Part of a small language model's weights.
Size: 11 layers, 19.4M parameters.
Architecture: RMSNorm before each block, tied embeddings.
MLP neurons of a small language model. Each row is named by its layer, matrix (gate and up: input weights; down: output weights) and neuron, and shows model dimensions 128-255. Each number is 500 + 50 x the weight over its row's rms, rounded and kept within 0 to 999. Numbers have three digits each. A neuron's up and down rows have the sign that makes its largest values positive.
Before each neuron's rows, "fires after" lists the tokens most often just before its 100 highest values on Wikipedia text that the model never trained on; "fires before" lists the tokens most often just after its 100 highest values on Wikipedia text that the model never trained on. A number after a token or word is its count.

fires after: " the" 74, "or" 5
fires before: " of" 49, " In" 5, "," 4
L6.gate540:522497494554582413510465460476433484552513522506474413518623529530501460439537447495447506471463484474511500464477369424559442568487465593493424562565442435554540458472556499370438417471537470488405553411428440456504533421529466527486487569493506441505494573587537474530503571559556483552607561463584475517586525449499440428479495510549502496588471505533547496455454462475496491520411
L6.up540:615499541489486444503462484464473467455478560493440577469484478476470597541447548407460500489499529474521548496459519456517486620472420527477543456452568469475547503492473431536497410488566504528473459486425523421486547610535430501613526455508460423506462507529360640532516497517464478445465575501451432533437519475545441514519549442557486403502460518449450492560508536431541464518523
L6.down540:547591541488403529570561552471524391543502473572548439430498533500496434541454488443506534577534502599443467606460486619617517515471520515526536513514523456480590541551504595476483507461588481515503488516487497514454398436465554510467550465495457438443571463453490466497396515479440460488509425462534427543360440461396427607513481475449539448519467576519470488507462527507506514488541

fires after: "|" 24, "9" 22, "1" 14, "0" 11, " |" 6, "–" 5
fires before: "7" 52, "6" 32, "8" 10
L8.gate458:512538451437554469464527537494559437448425543555548482439616480413468522525498431549480559518526542562573445576386566528560526505545423413483392481449538471451503527459490503551542600510403491546506496534438491444585506431540649569421441532563460487547513499414526538534594487430596574513486514512555424565510525504488441515437449458526542427623500457483475550526551525462504467407553
L8.up458:465457448417616392568485444537598424495565520568405528556479509483458465513508598557473380468555548488511507529482472413444541458539416430441502416466515471520422486436421489454569495520458446412568579539485407420571428527608509467476497551490588509547505516527496483536510539477554537510408584477452490558538517572433569433503477446477419455543460507521515474588521470571502541529534
L8.down458:528567390495570542466449490576451510519506545496490403494562482501525530450497541513378493529512542531526531486529504478518446483568434454459482586429487500500535481570534529476494460528449444503473520519512490535488617606535528498467437467411576440480511598500552513459561592591543412506472399499461479483511478522471459454531458488555468493551514504458478397476509485529537522543553

fires after: " " 82
fires before: " " 64
L7.gate523:474550518491470558489561468491587521601559471519552477497492491513470552459574542542446464509508542483436381470536433536447507560538571395496436483555470518459484453505560569468472493522490561517548493521567451456541466550526586578505530508478449483559495516581562532588546630491505568511425525508492519559528437425500470518455556385470506441526490383520486551480495557513478514494455
L7.up523:518400541635571435458455455555533419485424449461449502484494481498558512423506530510470407502473480511397605454549460529406415460396401543511491543505489526552546531476476577558411533498453450424472525424552437434510520569558553440539532534452530527518428516587534459541483486563532582499544595495597489507542511455530500568568478520550508489510501562499489555499550533544436475532593
L7.down523:446487609440477535493556498517457497526434435551541483399501467475460502498525581523507519458533502515466483457536583543494525496533482453416534532541526527477477505528476492490517566572506393523521551562507596546424540468466470724460566480503436434523566502488462405450555567476521560496442469510496517537452557567566534526527544538478506446490617510547446582520488618502567510430542

fires after: " the" 50, " The" 18, "The" 5, " an" 4
fires before: " of" 44, " in" 6, " between" 4, "s" 4
L6.gate109:405519499605502549518396530587452508465560551467523422435484439529478436489481480559463436580542552433449424490559446521580586501549498486502524505522492479477541418561543481496506425546512569555431448513511528572524432527552533517453482586422457491521497519488536467494463568471462470501515391483470417473509456490434493532588446455537526446507488519425505441503573540460582551453594
L6.up109:499459503471546482524560458540506515433482452530524493477556382545424541552570495498543531511414524432545462546406466505519487517405496539493570446492486464502436481507499494385574552464483513483479545511461466471475504475515471545568523420443440461455577468482620498540456468462453441446442406474459507530526473473570551488468541560531412578484466544590372469447497467501453530591389
L6.down109:547511441521581516473500433417394463539527431481518538437453468511519433524445576549534573548544534550630506528518532506570478462571538506491551440417509581398455454513515565437454566514470502453492429441520543435567527503434477555486498493428507491454492605404549470478421450434485519566558512530450495617434473508511547427484515475490482471437460463524542461604448526523545494539522

fires after: "|" 27, "-" 21, ";" 7, "\n" 7, " |" 5, "0" 5
fires before: ":" 35, " |" 32
L7.gate111:423464455426400541378532517533571510563468485514536497464486469538503540504465519548397575539569392457527468546533526521473469528461461574520533567625538480490528503437469538461554520506368459483583541496510531564463454526539604457586498469438625460456496565509547607515508499489552503492540426465505514500517500585518530608538598566535603465552515510567591516472454421415446512444486
L7.up111:394470578547506535411555428459462525460519500409473459463551546471410417456469470546467499520467580517588436440558454493453473519447552419510567476559564399504473428577409483428451505537431519441520624579543448412455483511484518475521567522550539478547421476561431542531507564530544489495526498399546507556515439544534477520532454493448478503461486499463452495461561478562486535483456
L7.down111:601527379454473482527463460444468427443516442519453517518640490463524536484492512502409505407562438376466479579516523456552431466545584517530569511543530497474526495509435522514521424441452513559467452579453513497670486509542548575507561462538467500466425450527591470461490550510583530548478491538533577511497576543450442538531553486504458522485495481527572462483435485522470474484501

fires after: " " 64, " in" 14, " to" 4
fires before: "9" 40, "8" 19, "," 7, "1" 5
L6.gate278:542539387485547463518472467509443542481488541574512555592510496561418476564528451567502519512509504533532546520458551468654625553411515579469529518439498547458532530556498501514444461410538432514497520564466421504432533485600493502622500460497558510546418474513522559535482512509595458505519395512462429515409447498571496573456587545413405469486457434442504550499517444494528457486473
L6.up278:521545540538449480527524480580494439497478434474448454540445501577476604525513466446451568527497426531525622529464477560516458444525459524610569544514426437526579499493587501585553567573520474420449498541528514551531476469456480479465553500431424519537453430519515534543601511520547535439603464504508498467495612497545400487497488529462443410466536474470540526482530551535413547440532
L6.down278:494512457479471441461493486447567554544464485519481557580482590435454514439483535451605531468512462462460474571453490516548498542428427505604429560448475556523500497571405576447399442481490422541496540494405487542514530512472543417596543460583534581547489458485509495564516436437380493541447499553489554443557522416412483549452431435423578465472497534447503460529469544489511457530494

fires after: "0" 37, "1" 37, "9" 16, " c" 4
fires before: "6" 31, "5" 24, "7" 13, "4" 11, "ster" 5, "2" 4
L8.gate603:478526529474518553499504567553501419519504525450499438556408479522507511445515549528439492452514523524513467411512508502458550573414481531486432548488493569436451547492506536600467474537450489458499453545489436410512507484568575467467469543407445493480497496586522449540548518600481516475429566489539457590490380512586461452403479508470518479535409515451442556396603441409610524493508
L8.up603:515405518478421542484482536480457510588571409490505492408483625532490539539499483504464536452453446497474455577398525555377440526440505564413417467441534428502476525543492512422489516517494469544539449490451529464528411563477495508453547483439516500540563355479537504528451567483608537441570498452457472436452469533448468476557526489425467461601495544489493439595502510524461545375435
L8.down603:524515571557523472386553513429498479603415458455467531521502608505513533572562521547497354489551408531480441549433457538505423481539484506535500515504537461429502478429473510501520557512581364487475460461571530448520534487454541467396540528543551452587520530482541430392481499475588475551490414525536507465436542449489519464466532437554525497469549471589515546620425566440582512458542

fires after: " " 72, " (" 17, " [" 5
fires before: "0" 40, "9" 17, "1" 6, "8" 6, "7" 5, "6" 5
L8.gate687:494608500485451473505486587563532444541435521473449437434468474514440638536592545491559489460427483498414453404591461539548528410530473416552463543522527428449496555497561453518533508600455550568562443518478465513521455436443565573444494505496522504504547545490453496570591501547479493524472512546598540509438438419467554455466507458481508564470389537548479464490485449560516582514426
L8.up687:602420478477425508577510502594448526462513499449470468480534519481442524466476473564494528476433402590482510465407526543579466479484532465580611463550431587505451458489507445534512526538451489560476506448508431442529527420449472523527534524489548521629571503455481554581515439400564476559525521547541487506522492563472474493493414482451545539504513563559504468566505468417454380468557
L8.down687:509529413543577477571482472554558482572515481450581454561508560465525550469461463450516562493508522439458447451458550541497538558458492498535447502500538551474456489477448616493448573513505491527466532516500495472485484499482381441505454452497563549454481445452507546505543524552471513565473538493456522396317525406552508463475479491575437549506454533435572560492432545490436484448505

fires after: "3" 14, "0" 13, "8" 12, "6" 11, "5" 10, "4" 8
fires before: "3" 17, "8" 11, "6" 10, "0" 9, "°" 9, "5" 6
L3.gate503:488569469578473500577505588540524498554550499503550560528510498453475447458562385579505510448456591537427510471478487419425531475477568457595566469541531440544549532474467552577509427577376538448547500512450487542487592519470551429544484559529562539505550507492467449551570540431389393523563499586507566523464553545447528443509602464403428513567531534561464522522472486501552501560497
L3.up503:471518422543435469506530474500504569490572537436446471450563560409591467542524467545519450455374560488528585505565482563543427464487463482548457440505474508514525479489538491472480532524480533415540510448483489469515582509405577521535522519391513429529600560477488511458549483520411455546484498479493479523503580474597509494527559517502496486485530593398483427487448549460421553527615
L3.down503:452528509536432453519562373478580578488523442532437436425459551558504527564518533515514501597485511485457425446509583508544526469487499512489417469544387534593482441459484534479537622434532408460555478549491518494536496587549451517478523470502536505493545465444494567522489508487517563407516449395467498480525522489487562497614484557420510538452497475522463492514507462532541500537448

fires after: " " 78, "y" 7, " pro" 5
fires before: " " 40, "\n" 29, "ce" 7, "col" 5
L3.gate208:467556509387493560500456530531538546533471457434489525465566440423509494481468531448548434434440546425450578428472451512421465532489501523578387458515472523512511504409476583495420452486394491405491452540485501486555564504520547526423500513564485490467544499542535422603602485477523531440563466393550500525457474581485561460398569551507554555459535489553487633550523563495409444494432
L3.up208:416551512507546547569506448518523429485524365536570587470606497580459505440444476551465408445505585497486398557502476506543490469486489540567531493549526440430465550482535539514465566524492499461472529410588492471499429556499590445542424406602451580430474436474526421467477541548595436489540522476462555540536457445448414490559546396460463457563526534618536442492468516595510472570453
L3.down208:518475537387514486563489420424450497558478528543474465441443476435501498454402491626573518462387530602421496485500490402543448629542433484362499525488569451528474623560490420547556535447455476560572566479471487507412545522563538451488532554514488507529510469492534494420454507458422507531506657458549514527480624516420434541560535477563523442513433588545501456511572511469423528493469

fires after: "," 100
fires before: "2" 59, "1" 22, "6" 5
L6.gate407:514508434480571537505500453516513530548545574509473415413465483498419436513373444637442476490442467641459499509591451516397476479461488486504503515507565479482441427495493457435539427446430564469493533588504533565548517515535586439556483465452518516444451504492467507483443438433433545490540454571442571464561413469455519499498445482517477480547527464557450475476417456607442511469491
L6.up407:464538447546486577467482428440549474453505567510520481588567556501526556535542513512552444423478509472531596446501407515493451413525415545547521489462590377448527452508460489504466544484588473550538520526515475530517465522561460537582508546479467422535470547533420492604579502459450446540517556578548453457489588621514540631443506397454523448445525549579510422454535546546479627502537
L6.down407:513478375527496457479547467550409476529489547509451521511487452499506598593476471550536445544469402495524426481499530470515556582372559436519496461325464554519616506482544493511485563469477477508501481504510418414563519605472487558495517485508463476493505540425603553512536491532534541474489513545492532486548523525468447496489508474465466542518506522567394540545500505505550542531492

fires after: " |" 37, "|" 7, " in" 6, " January" 4, "1" 4
fires before: " |" 39, "2" 30
L8.gate279:484538509477455561469507433489451414566502480539427521463431542607551555556506560461569559437487573491513468480501433513526525490545551473474485476517408530456453481533477456529547504437530494563425471486405533444491445468533436605476534578520467439403401394584572507526529440537452556421447461493406579535552467459412533456450517402445517514447463429539454430447488502565529532575465
L8.up279:351430484438430483452409471519567508463549584546416492436521555498480595395446530515472453528459466585476512543480439493513439475565510487413471508499416459503586472577574488438565524430505535472478538416448559518521476507523520510441551547615607499556474528469535560500467533499471446537433397498590521531503538441425521501438514509493446535422532541449470468435544559510570505456508
L8.down279:536462551493401565438524480515468453526484503497574357460537463576490489437516473437531579532492439497594473506396477531564495559488644508632471452449539478542484547441440505470530405463594468468579448486540493469494487540529444479445467511427437369523524510581515477489456500453433478498500439488481445543567542427483462409559448528424480469497545441520617494514493491484442403528532

fires after: " " 78, " S" 7
fires before: "0" 72
L6.gate147:385457456546570504531450483456519578560503480565529521547455564601546447616468592557472522472580557410421428480596514527582482485436463600564472433583494459443540533562473459447560446440540579636470479454501541454417492525481568552410421527486489495481524471564515475568482517479494414440548609413590441476495517453510419503522523427467462497518492478457531610424513504454455499496493
L6.up147:489501430472523631421478495423467508508451595518553522515487584498544587577463453500561468414580497510510567424467475529469496416533435546436504503426482466451480520489475475438446475501566481500465516537501432409528566504523496472540533519462421519506421387467411587525500448539536530537480562475484512504511525453450416481560489538440508465567521463521541540566447505496445459481480
L6.down147:510493510462535592593505449404441504533455505494549545396555519452453389551541485553483469411558480496466553515482500466540496574438539437502509517508569551594436540428516516532558575447567540566506436575537534455466488499433420537476538501524465453443517556465533398542475520499543388467638347463465527549470394601429513488550540479590494574465449478470521465617523533530447469532485

fires after: " " 69, "2" 7, " the" 4
fires before: "0" 71, "1" 7
L6.gate123:468522464556564497538476532549458561523502568435501444490538580509537472492397563447547564569476469510514552465384418450466533476440562422553560504520497536470419451442456431481511528446573484537447397436553612489566591526420478563491562386450490458499586484514489438528582495539512494496508458499433453494482542511436439459420419538473490530520445445523416521530489524543441543502455
L6.up123:518489521517570433450446572479539546527510568496472534472477443546503511474470425460541481477451523577512525442435505488412538508453437481516531532466488521480468481441458439582423502497557554522470489440576519531552573614516531543499487460475415524466633492429473495410573549499489426352512483480504452471498507437565529425420479585511499522530509472394429491456467549419475451486483
L6.down123:568493548467504494496471464558501466485525454447511502492567473526334515405580541511505464433498597522553565511587521454509492559412477504478439578420570575532475402497594469477554564579440325464478570498489465399456532508515404431483542540527551527536529379461518572447470492444468452458565519470497496471543433467490570572536570452566478438508504455437543512604506484455541448473546

fires after: " |" 74, "1" 4
fires before: "|" 50, " |" 14, "," 5, "0" 4, " for" 4, " to" 4
L7.gate767:588497485529598441547502518632505478451578504408511516424438571476536468457492524479441480527559465458469519539493434448425483469397480529485480496502563431543537545522522515491429482423505553613444551507450532538541576569448481511486422464469528584558520517514466462519568487532505541449508578536476504489499524501544506570454465610386516560550576566551556555542519656493579529531508
L7.up767:547468469551424463414497482427576544518470465450380551440522443475511556579462486450460575485508533487446447492460506526440409476500479586489495557482498460486567483498544530513574452559530522526524482549581509473605469495602463537472531494505499527422475462401473448564493472566581433562579468446541553525542542560501595442594486515470499462553557464512526491503442572506532584525594
L7.down767:482458423540493530481504626454606528534377407513497574459528461527436385443523468459527548518487489523440505588578499439463413544546536441448493522533454525495561569564394480450467481483438477479534459543464497430504425448471500533533501472559417447491577502506520515495546417537470511563498494440501477557462511518593440545477483571497626540451546514447520522536538502453521482562545

fires after: " " 35, "," 24, "." 17, "2" 5, " (" 4
fires before: "2" 36, "9" 23, "0" 10, "1" 8, "\n" 6
L8.gate226:508431510388431481518437518519434554442556494502466429558410464527467544541563523462539508638521549416481552468516431558566558527461546389509528467497471388478442508516438496499416477526444562470412461552631529544506476532458487529503514443491601414571441624463544613465544494512437444529505538561553482467522423459533446600430512476471538513533435475453441447521455474567493403523516
L8.up226:534518565503419449585507441488359576489539489522432482470523579526371410504428451520486505522490500469423536483491567580519503494522470454517403494546433413467569539522468422436589494465457481466527531561449505464509477459592560542497495512544513526517483475364411473462425565490538579439430533464500525493506414510485529482451528518547399424473592433540493545515588512461492515461426
L8.down226:504560522496547576488493571489432605539524514461499490508400534449420435581527506525544455456525543550545435551443571502488564440487475499502555469461500506513461396463630520519464545517423589522453521467511439492472499494415458399528599558501487592361522531513492507530442389552516578472500458502573485580503478509442508463494467525483484496525508495528426481530461355487517601479522

fires after: "," 16, "In" 14, " May" 10, " in" 9, " December" 7, " June" 6
fires before: "2" 80, "1" 19
L8.gate393:487548541596476506482480511485454479477605476577446464589455507497483517449474455467443518432420577545503534469481529512551501573487441493498505587419587512545455471491509548516517552485484524445481438523525498561460577471472482434523571649520498505611555441477479494568528547537483454405455524566514487535578512437474419567422487533447529554440536538529517518502410631394452457458471
L8.up393:473454435546535518531322487531460459486460560468422526496396480610527476526518451503543538495513487574529443504521497477421526426440543497517495553514468516480547430476534524566505609513465425602474506435432539436406509375435432467552580469530496455493511514477502487463477466431512573485615479479590493584536452366564473582507477534469553543381507441558487450451483518496504595496476
L8.down393:510506502508447384494400469546494584593598456488442525540444548462436507485501542483489530504409467451454417527517464490474499534501465509545434575454551446562421469478557487510555453468453445530477472469559608552564505564462488452510623435534513504542494470500525494425480457513532582529481557489404457463451513495425559476442542364491523448462402543505492530482499556458518527479585